{"num_hidden_layers": 14, "hidden_size": 512, "num_attention_heads": 4, "num_key_value_heads": 4, "head_dim": 64, "intermediate_size": 1024, "vocab_size": 8192, "hidden_act": "gelu", "norm": "layernorm", "norm_place": "pre", "norm_eps": 1e-05, "positions": "rope", "rope_theta": 10000.0, "rope_fraction": 0.25, "qk_norm": false, "attn_scale": 0.125, "bias": "all", "tie_word_embeddings": false, "parallel_block": true, "extras": ["capped logits"], "init": "uniform", "init_std_qkv": 0.0261, "init_std_o": 0.00699, "init_std_up": 0.0261, "init_std_down": 0.00349, "optimizer": "ademamix", "learning_rate": 0.000177, "beta1": 0.9, "weight_decay": 0.44, "lr_head": 0.00319, "max_grad_norm": 0.5, "warmup_steps": 259, "schedule": "wsd", "decay_fraction": 0.426, "decay_shape": "linear", "final_lr_fraction": 0.05, "batch_tokens": [16384, 32768, 49152], "max_seq_len": 1024, "doc_mask": true, "train_tokens": 400000000, "max_steps": 13124, "dataset": "wikipedia_en"}
MLP neurons of a small language model. Each row is named by its layer, matrix (up: input weights; down: output weights) and neuron, and shows model dimensions 272-463. Each number is 128 + 32 x the weight over its row's rms, rounded and kept within 0 to 255. Numbers have three digits each.
Before each neuron's rows, "raises" lists the tokens whose logits its output raises most directly, leaving later layers aside.

raises: " they", " he", " she", " it", "ever"
L7.up412:086100120158100101131112157174139148112103091104169074160112110094175141091114177151111090205182106083149137070095189146170157116067162159110152136106108169138185208126109170164190118118135069054096123139097146209119168118156147161129112163053142118074173119136148143112095140174114112126091128105104087135110138139163109088185151082118131112127105096185091120131160090104136132101035144138118101125186171123092161190150115148152099158122115149091155105102061137110123147184118136137195143139176133135123140089168140160144109102101149187167161135137127174141118198146147169115
L7.down412:135152149110174121172146166158144135134062171104147088114112186094142112101146130139119159085148080071207131164172136076124134173196109120154108123091121092088180136112098156088153160133088139175112145154139107133137166137137134133087156151134181136123184131152124125098149139074125100193093158109127137151143056140078122083143132157145055140144124084164152163092126180123123121124135136126134157131121155121090154144124110181196115072068119119102167157198130151113103143165091128108106063121148080075136165110076074146150091136115145096132129147085127161089130114184188165126

raises: "ian", "ians", "ings", "he", "pin"
L5.up817:125160131119175179140152159176148149103177160108069066067069123119210108079117091090080180166142126119113111047064148163157102068107095111086139165173117178160168157143164118105194121155075100162134138087125114116083107092164110126087091162133111116110173133139087141089189140142081128145175150157137112087112164088155228131182101095056098117111152107144106145115117150129089143091170136136154095160121131120104162185099148166145105110152119130136134148174116111125113094118144134111141126130124184189134191125122147102125152099070141115169182167143186116105115139150130097105
L5.down817:087150161102221108162110122125097152089158150161098156108140146132108154140133163151066153161120078125136123144173087143153106107082125178120131123060169087198183128157103140130158162154061146107145115093131144098148088092193115161061116086091107128156123132071110137103123122126129193085103141183108101171107163116103141092130098094172105104104177088132122172095148163160140099058163061096126116112099130100145024164090178132064113104158114062122107117107114079159152076092167092082101139124160122139156122144128117077061151107139155152102191123177152131143143078181102119072

raises: "\n", "\n\n", "ents", "$", "ent"
L7.up46:172169166126113104147159153115125210156105067155106107127111134140125135112104085134152194134149119134155119096128109172146123126120129154157169137169181111169118156116191144107074069110077153105139120067178152110127135091115152161148069103190141132133171172162138179121165091175150195121103193117144137112151112123112111145096110121148140138061130168125119129119196127090026099145136138088131136153152126151096154201181074073141091078163178087147125074169180064145080131117085170084137146169145060163162148101093119061075142101091128057158115141122117117123132128094120104148
L7.down46:108151173170142187058139126114140150102135105151160099174204081113073151132110031110099124131137053118176148176161046183109100132066148139115171115141160134108123121156179112098086110122089153142188097130102150132072100105161172143124139170140095132192112111116112131109154083197160129149136170160122121178165138111167144131113108092159115131102137150145097125126126130047147126158125080092095122080096115134134078130173095117059165091168135107111136108098085164158132141157142196160116137176085121112145150097111121161165166118094115058127161140118103075123162159077093080120

raises: "ets", "ett", "et", "eting", "osa"
L4.up767:157106134098168153180207135122117159154153075136107121104090160097089091107071168128133171113136176093122125087146046194102069098122125093120134099092173060076096114077122059127173128124106065133098089145109109099111110138128137202128137155133136094093134135116160096120033092153100120144114171163173183155187119123145182114159121143076169158123139156117173082085141083149089117170135098147142147087130122121165141097160132151170207165127180129154193146150148198123167131117180161107157117079122112189104155107142065101170123059098130162179127095106132153134153178168152145157
L4.down767:165142056115102120120154141093099147145177138125176083179116116099161107102103154134117156093089099177100090141142141127194121119126089111065158077154101182105118147133101124132073129127138103156154134141111141130099109126122092152099091093152113160095197093100164098103149107167107083160151108119168117068122127107083113129043142180161147136062076149154109130158096132118082176120155120107154023113127123115139112135140105125153089174115106214141145149168104132118153182126074198169172152140106097163118117122127105138122130115091123149117098157147126104130152119122140124121

raises: "k", "ck", "t", "ka", "/"
L8.up423:152154146118143086097101158159161112129110098088135099133115128134094138050110109170119076090117122159137165129108115136138174121118099153140094157101131143114100140176102152112059063118075140134189121102191133147087138128178139085151166165132075158138138137150148155097123136100114128067096172069149162165079161084187100148115110132040113096123126100127163095104120101190120127162131123129149124161071144123186124143155100158117118189055158125136153065101157167094107121149081107128140105103152144165100101163145069084144169129107074168145117108124151160193087161132117098114
L8.down423:204115066137109093105159053146094132118133131118074099122118143145066131123152155125126206172141120124149132122170146146082189077147125149126118080101200145170135192154041103120127168117065166151176137115137148080255138136147143076182107167108127121182142094153148152132127099097149196147140098092171145163151098137128162142145149173108043162099131214150094133105143095143078116149151163151123128138164089046127073079140118150116157137114082143136134127080144141147149072090146156074107164172125111192102115168111118142142075125116114133086098136069091125156180155080115125105

raises: "ian", "ians", "ia", "ies", "iat"
L9.up791:130117142145187178156182133150162169134165112109206140056169106103095115127133079058143177127182127142143162127170091141071106149079124090085086098145119128127206207156046120139068135162118122134172139078123140147121110098101081108107065125146169128136156147157126103155149187177078135125174147165113167136165114154133123162148125110150118121126135133136125122104191122132114161142110132146117169180165143095110142136117139124141093139129126195091084123123171169142107144122175095162109145156152088100160142138088179136089151098100061125207177150142161159109121157143138110146
L9.down791:124096160094091141150128146119093191107109132076167086087126151126146102154215087077149125185107131112081141132145136102121116074141156196165122116130147161171164168153077084128129130141137115124160156092145141104093093088134128126109100095103127179070139137198080113076126145194096123087140100163127175104146130131089161122138075114127061205061132131091103121157160190115084133103111136130182167170151118206102129098131143170073155123148105112160155125116073131137101112084166135170089106110104103157172092136149172114157095162150121167090129108162098134087051109127136148139

raises: "s", "sen", "se", "ux", "sis"
L9.up679:141178112131187157160116102121082135105123132064160101100139148137115169101074090086123186146174161151107157118125104162097107150112114113102142117086173125170141119135088140075166104143095130141124116082102142122098120083057145113119084116122098112126104127141131125112084145146136151156136126135140147132015054095113133160132129132132144100085165046140119077126097146111138181077095146140174126154074107173123183111114182148064096124106065127127143135124147127169172069143097064159090127118115089093162211108136131157137160093136169156122134130176135119162091152134098110154
L9.down679:119110197102184097149104178130158091113076173169095106118099107141180183117163166130137095080139097115092077137074171122142141099103127153177100146115140150134132128075134098151092070099152094106158137145122099158138144079110131118068132174137135106169080146176151154149148159169178129118148114124103147137143108149119167138150136142186136147131113138066104106155138149072147077198215137144088118126146192131102123133162126130108048085143175123140084175085110097112104138141162158105085056130132179078117090163138140097150143113184186173117075120131151106164072082216122162102

raises: "rity", "red", "th", "rit", "ra"
L8.up479:108121192138120173133101143113113132149150118142090182166131127161182156096154092109100106167134053004108077093117165092142099154126150087144139120165166097120086142149139150099055148154106051126151120146193143144054089156180137148133140142120178111150085148099165120103107159121144120157118106102097167136160118181137116122098076153135224107135151160076126131100180092117152087088104110153117152188103118154136094105082080159121141171132152146191109131076150103163103163116146156130127103191167133134162119063135122141109132151132083109138159169086093124141062186156129122130
L8.down479:114112163130126182060123163157133184158099095109116136181080135115062149172035073164104176176125162158127115079073147116124148163130102094102129165098130102158079116119126098095132139097158140121128077121089124150126171121061097127135153103082083152171093065108070119186102134122114054126172219102088094081142119139097155100097160123094099160124066089111106146122102076121129176103142142124131116097157223098153179165182115112106166109118111127117149119117160091232157141170149116114124124151070165111089103171112154095169145124123086164146118098121167089112119132126144096119

raises: "'", "’", "ied", "ary", "lor"
L8.up700:147087163135137147108139127124141113107108124092180115116095159133135128116141121125096106091139131134119145124101142157095077126143174121105116170122166113083096175153128085116146141161071133123125158113161080132136178082137157118135119092115136135083106034109125151119102093162124169198110105131132092193090157157160141155128082143091125048089105109157132083171107099117138178116108152137122161117116201169117195166103107078126143116117129111139094149106150113162165087124165136129108195147118070088158121129143100173141145169127141076128082123173172100191157126153136131172
L8.down700:085130126118141175117155186101113159117122129107154117168135060114139156092147136148107127174063107101121133125169114168165129129109134131151162093166114091098123103150041150153120140095150160153114183190150125079120109095121085105179124124180193143094129105173127055137133094094147147078130120113138152107117173169113106143157153175106157158068167125069089138146127176131164111137083118054113161091121136164109120148084087136118118096201095107108154117138073165191173159134135159133166134114114143075121148114088134154111204125141111149117156156095130142102106093117074119103

raises: "ka", "ki", "shi", " no", "ko"
L5.up46:215137182176131124112149110120150124111098148154160122143157111143127079079136093159155117100193101104102153101128206119119076167133096094148164162133176117139157112110139113133099172115135077066150126054117106133104106064164111123126138151106116146127123126104117104144116129078134078128153154103156172158128201126153139137142098157147091131166123118104080126109116100124191156129125136144140162220118085105128091112161126113076169127142119112054114121163069209078176154118178172138115128126146152100134162120135149133165177102117106183179140127157128119092118113135173071116
L5.down46:185125163136058118131167070153163113095158171167055180095131110149148151135144072216101122121127137117127141158138132120099071126175129128129138146165173148144173128089112117120204089069138092122178112170100188093180171068125096163092164146107172138178164105095096120131144135140173146156128140120119088101084141155109180078125035149120135181150149141097156118105102052128107132147110144172147130093121131100096153112160112099129157101083078060093086107150137095134159111121133135150068093141126125138122125146113138142120030119147140167164109121078111093147133075136161102094

raises: " it", "ever", " we", " they", " you"
L7.up889:167151128150136159164119166154163146112155130085150115091142114101125172055135170171152102122140107085130153131146160143124128124093117151145136173119104136107205122072079103142140152157084048107061079169100138120106121191165112203130105130152133080118170077143156060063122109145158130139111147122085100136128094155133071084176165111164119097161147090111139120140118132101116143188059168073146140116140062148079130158148080181192126128111113135125088130165112116134167139161124216105145120156191114196138096066166094108116114099147101134139160124074139179153128159138136160084
L7.down889:146166136088196114165154182113114125140114146103155099130100126117145111146142158156100149125131064135166087131109144090135071111128109124108061089143119095110191125064129139078147140141069128165134138122134136151125129112130130136099124164123206142132127086180085103109129156091170077178141124132148130101093120117107181128091113149131111094142132146105179149133122127127121148108127137120137132128089151123148102123094096178138120110041158128161142131170114205126144165155108147148121092100188124121130105140108154082127089085152112102105166161121118155107074159101158146128

raises: "ed", "ing", "on", "ons", "ings"
L6.up504:118108208087119199116126164113130133141172131139111149090147037120137096095174167079108157071154150087123095089161104101151121146144161141168141169122169141150084165109185076117133090102084082131170099107167060138086110083055092099092125129155188074185070134121108157137115161115131110133097100109104142113148101171142167121135123116118100159162154133104120178095190125084145108186132208147120166147121129109196118145094069140123194129110138148093140102133130121106075142149149134201063129118159170151145143174159102069141112112151162128147136165145147117172135163115140186092
L6.down504:119163118083142130104176127114112146141019098154079220124163118100121114130096074166157061142076103172106045108110101134064093126144149087123114090091121151129076215146069111094142139123105143106131131174079143138126166157142091136109123089118170112141160129140178106177153153140098170098108124169183146124169158073144114050159107101100063087135081157120062092124115080073160125087157127141120135173097074131177138168152135165178150106093071140132124110150109135141126083135139130175115162082117131146145128140037171151121144132116112174147076087161094139125090149198119094121

raises: "'", "’", ".", "\"", " ("
L10.up631:138105128170090134154087183207131121100162114093120134122167156131134156112155157111096151141152163131105145124170176145134151129106106114113132143072087102106120147175120051062153119121073091148099157145162102148125138127096161156083120114102128079085093150123175119108125140177130177131085153100126128093133106130197154199090098138052171084141157166171067116150119084111081116131164052119062140112083094160060113138127144125149115116159110111126062084170123166117150125082099177146094117155171135140142096123171132100142108128112125176146147115064172199112152121103176167215
L10.down631:105105096134152148105216135136191101115157107184145137174110103126103138103123114176127117107150127094094160145116124072098167068112071086150173053164157159140106161102156141128064128134115169117088119122152153082138129110130147059113112118147121124124133142113065092132168107109130212063164171147085137102134120147120164092133111148151141083149093132100124083122059178092115149144126112127161127162123176068119120111114124151160136127180142166124140117130095105135099147119125154075178126091095178109116139159138155157130125130141111171108130150142098128087152147157119166094

raises: "e", "es", "on", "ese", "eto"
L10.up606:084131124124197054171111135084175134105133093188131078148160076149199189074146118145168132151147088087149123149191099201106141140131125080108123135075135145121133127151111123166137097184088085141142140086101138104131103142152172120133184167105102104161077121143098107153179160151122112143137138159077079157119112090115081150171112150089181074102110118118121114162158113124151156141139134075168132128128127157118185135161113066093099134150150156191146065105138161089126121082204135123186152145151108136095105166141129160115093190109137110117126128107146138172092109132142171149
L10.down606:150122130148118092144129137096118121179100125169132165119133121104133157138148137147079105101142133086164156122175101160156010142130155134141076099109084141113151143175181142171200121173135075060110169158126191123025091106132106142131135121126142185075103097134112111161132101151086193164128124143183134122106160094105021124138130113134130175132157133090148102120109143084140132122147177119145122137092162120135118071166108118113137114229133109173160087127112151132111139136168176092166156137150129105145101132118199174122083145093108122139075126153184163093088064145169163151

raises: "\n", " (", "\n\n", " in", "."
L10.up56:117123174125124192155134165127144151080101112110133068111084116151189112141088155094079152117128113146136164088192102189103188134054072093125085103181116057113145171131116116157177156153093152144120142108133122074109127167064194152156155154138082111134133148165102093120131126177124116116061098145186116153142104074059083127127126095137170179129117121175140121170088153131157123093121107157092124143094088119127151148092148123023161104150175147161120168129116094115116139144147103154141098089168129168161132171105120113065145106123164128164117110087133078085137180130127120105
L10.down56:172104120168117203126075137147126095087109125150135152150134120133090116142154047112122148117190102099149151129146130087086117164185140097159118078175088131109144110189139120134185096080045170150138114137136123121147148133185169123142111196099145173167113067115084109175233075168110139191156179141179127135190156115150130111122142117108102164168130153083103111132137133134156102119150107117125147106132118084108085148105151174165171132113165113104099173111101117184065083176134189120101114132081167112124119159104156102143083129150135133092088069076118192137126123121168204077

raises: " of", "'", " |", ",", " —"
L7.up809:120130212105140158170188141138109077124144145154138148152128136202094113167106172106088155117139165117131072117120119176151087144122135144131148120118157048139135149092114106152156107068114118131164133148152087105140078142117143159130112096142111097141075143177092123083101195231167087101149120142078087098104091104066120153134125104092135158101111131084116198114141119158094103153139161116130140140112132146150179173147104113068121136187172149157107168096144121079117101130175109147100124083193165140150129126097127117147188127073167096171129176106132074116111142206161117183
L7.down809:091076111157138123136098084121121172187089107162128131131146130061160091100155124156172121126129138100121166121181162051093168128127141140140089145159088183082124159103145177114092146143137135102132103110118150154143180138127133098142156167130159125110139106113161071160185000074124152149109114118167186158081163160190146118109135133228111166164160153134157092131115131083167160092147086137134163096100118093073095117088135163214135165062099116100115081187100123162078159110059132100164154190118157123098120094126121147129087134153099164087093116093134153105136135078121154129

raises: " him", " them", " the", " it", " a"
L5.up619:108169143099146145137181140133152111144113115193080114145141136121136129115072096146125125117160113169161127148171124091168125120123126152126150101103119124178171154196145126163130134083113109068105084105160130101116124159142115120100103080099115106091136171113106146131145151171149104160110140149076098120118140128114181086123094158165069121163122133191078090121117148155176162147170089108154078134191157102091094146114179050119063156142146091121085155185135150132087140112171198124159049107176113117135117082162130167120161121074146098138113141121131124120123170126103102091
L5.down619:125147136110139192097181144099126096158096103076112109189139113123111109140060098123121112097132099136154095179124155140137141128083091120125098038132141118197183176072111097113096128080113097134122115130168098140148146160127120114122137078084072160038133123096130075163107112134155130115109133141142061158160093124131150129125102187123124145183065156143133108112174150119120100151123183073173112072172080139129077135189179188119134137135109108124121164113093077071151120032179167189138049107166079125127126158128165097130100127147103157095116131127157121122095125148148154130

raises: "ess", "es", "e", "ed", "ced"
L10.up26:105135108137185103132138154058174155124146173152072126103095078127140091062094105127099142132211130143090103098192108141103134170122099123163115103172176174098112142089171161145083218135142104100071175159114172131125165070112116112133124145103113100182077162175114093089120097164084064053104143122130119197121115153138173145126153139156155085202135113145183177116086153165109152086095170091139152111119122108129104116158083139154142104176201101137094138167132099138187127115122159124066163125128118115106125089131107160100094131120166110119140182158100094120117129145153131075
L10.down26:127070102121142157160161140067051111176126123079086155119143134120135144138131111140147138100102101119135122106119110142156105105102087149127171169136073151123104134130071067112134125163156104110161144149149132136147190116109098110179171052128149197138138096123120172153140074140038103115201102127116126121101093108087168181086143138111119115105079142165178164219099132114163107100153094113154084111120137195133100130151141174097135119196086113110112101152115093162141143141115128143145089144125079118128079160091151145126096077092124123104158106144142152169105145103054150138

raises: "c", "ck", "ca", "k", "ows"
L10.up198:171135099131109094104145142157135125105117106106122155129082111180175108085082114170140123110111158122086077070116174098127152142163114161134148142135217167171156112099195144159128108110186157102117144110168144149163178129074101106125107109145107095138119182071102108104102090146091103113106115146086136115146077149148121085105101161173119153172099166092111039127162175161097164087140157178160096070139114142100148128186083126099093132089181165152147148108147126098107066102108146134182130135161098130122150090096045110136065140112063087150164099165149158210125114045086110108
L10.down198:125104128155084110140119172198155127084128126152141126094133157103079138124127113102133151132135192113140129136162177118084166115163047175218124103135158142138070111147161135177136110069121095104158142104101187080218147145061161145180080121121134094126107147154101108142160158097152097160174132146157110112130134139139145161113162113081150100117121148086144160073174120162147082129135172177112085166167159170065119066120099138088134118090080131134127109103226062174058100118135155111127113128101120076088112109170120113148139139158137128107115090120102118152156140090111143126

raises: "ed", "d", "ped", "ted", "ised"
L9.up337:131053119111149159138161125181128187063082138097131085108112192129112093127108170178154152154164099034134087110094182150137141127086173166106160135109124086128155185142135137140128149115129152094125166142172136162105157156145178107143175127142098185092143120111096080105116124172128142091122115122101172149163123130112055134105110160155080211156127160113113137176127107123176117165100123138168159114137087140127101151184121158143152089139132131162138167139116150121157088121127118159171127084173147180108145183073098147109154127054160125164114199184149151109095132123137103147
L9.down337:151094117179159155120144130121106114136113076131148131136162173105126096175137057104116184110143119162118101156141124101203079094130087142111103165130113234082087154188092119135124115114133084145134159122113108126076156120086140134157142134133151075152131097182087136143105141103057174156141083144188110121122126188130120118094164102070155190142121157167141159159061161091104107110122086113109081095076079124181114126143135125097084172114134112146084131167038153127111143158080114092180100124122145158164100111076131154126128111164141171157102110108168145123098117106149106143

raises: "ing", "ed", "d", "es", "i"
L10.up465:192171139171131138134166160077125075174127117152145066163104153187145126064118121138138160144116116119146118167142095147158079168111124125124142116083136082139183122174139169112205221138099090100093118098171098112108068107114139117109114098109105147185099078125172144125102097107123083143138103132116064091138117127083098114117154135123138163079139068153164101181105126167096160146094133039193132062125143153110123102125116125124114125136107064162151107148140154145148185115140119115130130130115115173125164077122164137118101100077222128098121154091114139143121151142173124138
L10.down465:146113103152142107108079069131066121185125107165143132108157096122192143196182156114112068177177122168077064116157145095137145083167127063111077148173112115080110161156091130196186118126137147128143126152107118143145161070080139064166157125072117150109133128184122131123168130171085204087115067140176187138103106111149148113153084123056093105028082151142164144204133133064117127151109119107122125122131110089132072168188079128182113150175101151180060111110098090128114149113111140137114186103143140126134068153104162117106104120131145180139042137135082100100192149112119165160

raises: "led", "ling", "ed", " of", "ing"
L7.up455:146108110104208113102120148165153085107089123079163108104146087130132191111132087141142128120087140123159134120145128133141137132087093092135140116156167094092163152095161184074090155138138130131050132120089127152121191114123130110123125101151107122139216115094131116192082106120076176099076154156145161157070127145151097077154125174134105114121151163130102150096165094129134130092125189116154158129083152137158138077139075163164156108144153080115157085171109152102138168099115071111175125131143126117116138118137118073175120142116131182099165090193115149120128144098180131134
L7.down455:128141124089144130133133120137098171138072075185164109159175118121088119094125101086097114098121165103156167110149124098144082117128109119090175059101088114164181170100119131041054134073149153120135163140117217122120111173121091124181190143163146120130212063127075135142110117089157124142072089125147125125081138133129094153138085160100071134194158155115100084146091117086168170099147131152229134150111042147097084105133190173204149163118097152108129140142138144162133128099091160161140129152094146165085183185154133179195170129134112070112082129126077121085118127138132137087

raises: "al", "ement", "ability", "es", "e"
L9.up491:123129162123168153178176131126155152098157049140104097171112121083112117098120139184158176127133135084141096138187104203182104126089130145109122161130097096103143087170145089177141142149074110120089114043154119172121130128091183163156140162163098156120050086078137128186144143124075159122114121223045159144157062133091121127109154080119153158083103126140059150149113150126115198123119176151180112109107128159120121109233180120162100145145158158179146140117122150111127134139126127210089102142099116170141133098179166114140118164105121093148105081136104136116138139208146138122
L9.down491:142127095206189140152128084171187169211091120132183127179139125143147170139150168098117142122142182120163119141146118082143079128111135095121080113064155098139167192132075081125079144147106092131155109138147138087093135170170154037122057105166092134123110102130157125189119110141103153115078146123112120118120140158060138102148090161097089105101165135133143171090122136192192165123172134157181156150108155150168098133062133165126060155087147187131123128139162079158139064122154138092131206163112185134108134135114161142097109139165148096122132172127159175194081164145087140091

raises: "u", "ō", "udi", "ud", "un"
L9.up126:102129128106110103166136087136135148116106093171115127072151187114120127141165136183146137190127108136126162094148104151087140119099081090124063139104153149094110116175092090080099198074138151107118138088127099146151071083084195135128096132137145105167098146122122131108115145165175078115111142078104136110112114137211090120150136130165106131176107073130058083108130134140088089033135119130090031133145200166120092094108143144078138121139156153161133098164158097124149053105125186107102145131164148125133110086148070111159116158123172109178138119144135172091145128114134100120
L9.down126:107096129060182130143124110145133113127113113113202182141148113146102187141156092093109115211130161153104094094129154198177113094135167138187094118110136061126138136125109098122149158142125076139186154092141083125169131119093138124080133146114110101105133132161118185103107085113151124133153070128088163139136061094140076151083186149152129136150150105092145098100163128131127140169116126085111145156103108128129096126086079098074103090160114182169067111146137144137077151163101147097140174148135109086170109103093091156194126137125125134156160131132117107191148145182081159198

raises: "s", " respectively", ":", "sis", " which"
L10.up648:137160114113087112092165083061109166083149149088132133112081187157144138136171111109114168148137156063111169133133143164116166131131145096128144190128083143109115136100130104132085097142142086172116081104097172141122138120092121085117099140117142053094100137117119127161153155113121078131108137086134163172096126197189148067118106159146087144154160143152122124132115134132130225119132136114191115152107055126146113084092130133196145069134126138164139165185161153107141161046140155142119138179181090106143108119126124103198088144101187058129153156125073134138090162151173072217
L10.down648:141102180116104075120075178109145130121203150155149140137161111126105096164135191103114113095111110184160141110128131070107087145129143106169152167159073166068115113109112130124104132148151051084156044107173111120078130095087143093156159082110168120131116129160152172186082094129180122135107148090113159093138181121154165166158128147150110110174111143138133168121103093078166207194136155141171123092184106179103123113098130133124096111199185104133180156082121118147145064127126126092122132099054093122130133096147130146161106117173142126101078140154137198199108150158064111111

raises: ".", "k", "2", "e", "ll"
L10.up178:078122159146101174124149125154162169136111183103135116157146132123134142078086088126090086070124198169092118112154080161154133089112155113122123169142077134184128122140132136145095094089038100157097127109132144103139101071082087190145155172114066133079106074128131127111121149122093087103150154141138127155108081162094064063136134111158100177100124138115147110110101157134110147144154109138184206122128129153143136108095109176124152097139187153106126131165094160116147139105127106109100152126163105160071174140063082142098217111123153071090095190143175104136064122095111117098
L10.down178:149145209134124159125103122104171086091129171150032085164126121141135087129156130117129060093160142161125113096150082139087177039116086134122127110177094158134135111152133100149169095131130128132128131201139099118129128148099119075116190171106134143154059116106154118151187114178128156104156223159142138079115167200092133155094161145140148166100157139071128062142171132128111142165149157209134102109109121085119139170119135113078093204099143132146073153142169134128160103099129102088100080129097086112141128109228162184116094102127132117140167072120123126099140115123111119162

raises: " the", " its", " them", "ulate", " him"
L9.up788:092116132085182132127186153147084138157172172160106072128147157165136111129144149149110151090135086137183138155119090129140115133043111144128187100121125079141205117119177164108098109132151128045130107103194119105134141116146162131173120076197091073103154106108072119150129089177150121116175156104108122105116144102122093120153097122083123116159115183170074109128108137093133120140157170100162159065169130169152091108144139116122121168178159106150128186187122150085110078116142148150206168104155126130119128098135149098159104176057146144109128150134120098137142131201132075120
L9.down788:107116117133181184138152154161093079139121140108161095103085116167119057116147120084134188087115132115103069195108138072153114156142155111129121074105085136105177159123127138088081177087163096186153134130155120130125141118164106155164085115160108127119155095114166138111092097119101132186111098062114069152121113163110076112149100142065100170136070210103109144155128170136128141175161129056179131114167098170135096135134147105126142086144181102159125161195096100130081109123108155130184104105132117133145098093141172091118107147120161131134114182133127093137125140167132124140

raises: ",", "ge", "\"", "'", "n"
L5.up422:175127191120182198158086137130125128129168122129181124150148097145129074148122112136107174136095083091098114109124137139225153127104155160099137129128141104114086145148113147091091066077153087139156141178167096155146107090165083109164147113129178098066154186139157091137111173055099141121112161180105132228163144139104079127121126109139161134084135161216123104062151136149106118103134099107091125035068113156106159164176086130096109225146153088119096149140229138150105215122161117109190130117125107097110123123113107153104174080083095149128114205109137154108109150082167135127
L5.down422:159134071125103095117065140157181132171078097127087161134132156101074161113140167158132099162151193088140096150089170076100078063101095094148138144195125150078084114155084151178148108177076136148132126085127179078142091110136156091109110176082093171092159065158130110155151091136158118137110127121104125088099127114112180110135177138127140145162121094097188073114153078151055101138111179147158132188087144097114113107107141147186151172115068163107149125127104110093104144100117163107077100161117185130173112119144168118095100116152075190143149068099185082113101085136100151134

raises: ";", " |", "\n", " and", "."
L10.up80:090084146158181122151207127184145167127163123127150107110111143132220092110133095101102155103148065132138074130133076129163157114104152187143168185122182070170147103140095126118150157089110107138170137125101116145111085160087076181147078088143161102163085122108121109088094130139143088108134101157123118103128082092095092118124126146160108137135086172136158183122121187129117132125139120107144180063113108139168139150165154143087108074157140176142188122119161124093128139127172173161197140097131171165155125137060127137125163155161093117144140116116157152134157109208149131110
L10.down80:132143115152101145120119147117099137151083086130127145083178077135063178149076076163152095112175139137137158130117157110103113135181132083152101191226050140114111144174094082148103130170193161104103118157135132114156127135111170051165138158130178198155110135126214149160176142088147146173128119077117158112108139140210157095102153106164171130098168054166139083113122105143127127125110132144092067124141137090095066101094152115161149140159103107115087090164079120157106172144111098099071102165081144121147114126158112128162058089146146131153134107120090160143138127074110135188

raises: " of", "ification", " by", "ion", "ization"
L10.up536:071101115097166061161151140118092100144156185165152099168194129165141111146102140092117143106150121174119083139137110123134152163146163131127153125135134112155192155101170173104144123109104098120117152080137112096083139117035085138154115108153107134162190110107086150133119171150135149126186105112100129130139161078064087152146065176123158108146156149161112136130194089120187144092195150119169123106191127111137094136104107106171109149142177128132106134165225128137145148105139090102156140116192133186152101105091069090112131093101153163153145114122142077134087156123181075160
L10.down536:109125076156111083099139112177128128102070202081160106151110174123114147115148164084122114128196147146075140206163149138146097142084149131198096082113122145110183139144163149153111137111104116093162107105128178133098098105128096117171092148186150130110172098160138149157109072139119122133197099044181130165178116146147168103162044161111152167162130183166109097156166137117137161085183092081167146159117081113124129141102122163162088074112154155134113125148159114079081083111114120115144139152187161119189054137101150104131052099088125152109104101126143143137139135081106111177

raises: " he", " they", "ever", " you", " things"
L6.up196:182143139147113116140176114173104162093108144103180127096100125117137042086116159133125179152114144158132145152181164141095138116125127151077161145174170157102202112129151105095169143112100124124145152100106098164122147080122090133103119095141155130134197076101111161131157144139154125118082152095141151119173146129142085158144103099155125167111115123120085137141133134086075106109075148141146087182142113143144113128152110164083110121089130101141175108188124159167163100111110095148158131197130108177150123138134045101150147122114148112098095105087125146146167162099166138091
L6.down196:108150152128150192078174199173132183132142135127177111120141137150102088086150148175118152082197100147138141139152140169141114111164115085129120118182108122101141132124125101091136097142104165120146138139129141152139126121138110156131139107170140069102172085100134121152168125114088109191066196091123134072200096057165124141140124116075158110151145056138090147140144131130107081136107175151121119146110119161095132140129132129159117084075134122081126111189139134141125193109076113108115103133114097128169167051158108180136125084123139130151111158076111173091165132081134120134

raises: "ed", "d", "ped", "ible", "ted"
L10.up450:130103105129194120146141165150152183128099111110138140155130170119140084142158132114164122103224098099145124160132106117141083185089106110151144132148103109138151141171097141105070122135162125123146166106169169213105148115128155169174123133120114125136125135119113094132105129191153124086135089132137123132111152087143096106127152115082108174128124127095129133092186102121169064134116065144139151159158135098151108154142146114114122129183145122153156134162115140122134124168148075103171147096149106132116073164112147125110167136064150131139162148185079137114123077180124048071
L10.down450:135111121141183156096113166141141154176094081111158121117202125109105095128117073141172191063170106163141089147066128056161097129143126081175193118123162117106108127121115117155111161137132102146135196119141157185109149098152148152133066104139120091110119125128097067099082154145118115140193157114126125197110125148097109112111131110118094145145069158097123177180119119082106126158068116120112102099155123111153146177122173088130135135136127120140115139144121116123103123105118120124177168138086102137146049160133168136105148149169178185153157152105095140110139037173137084079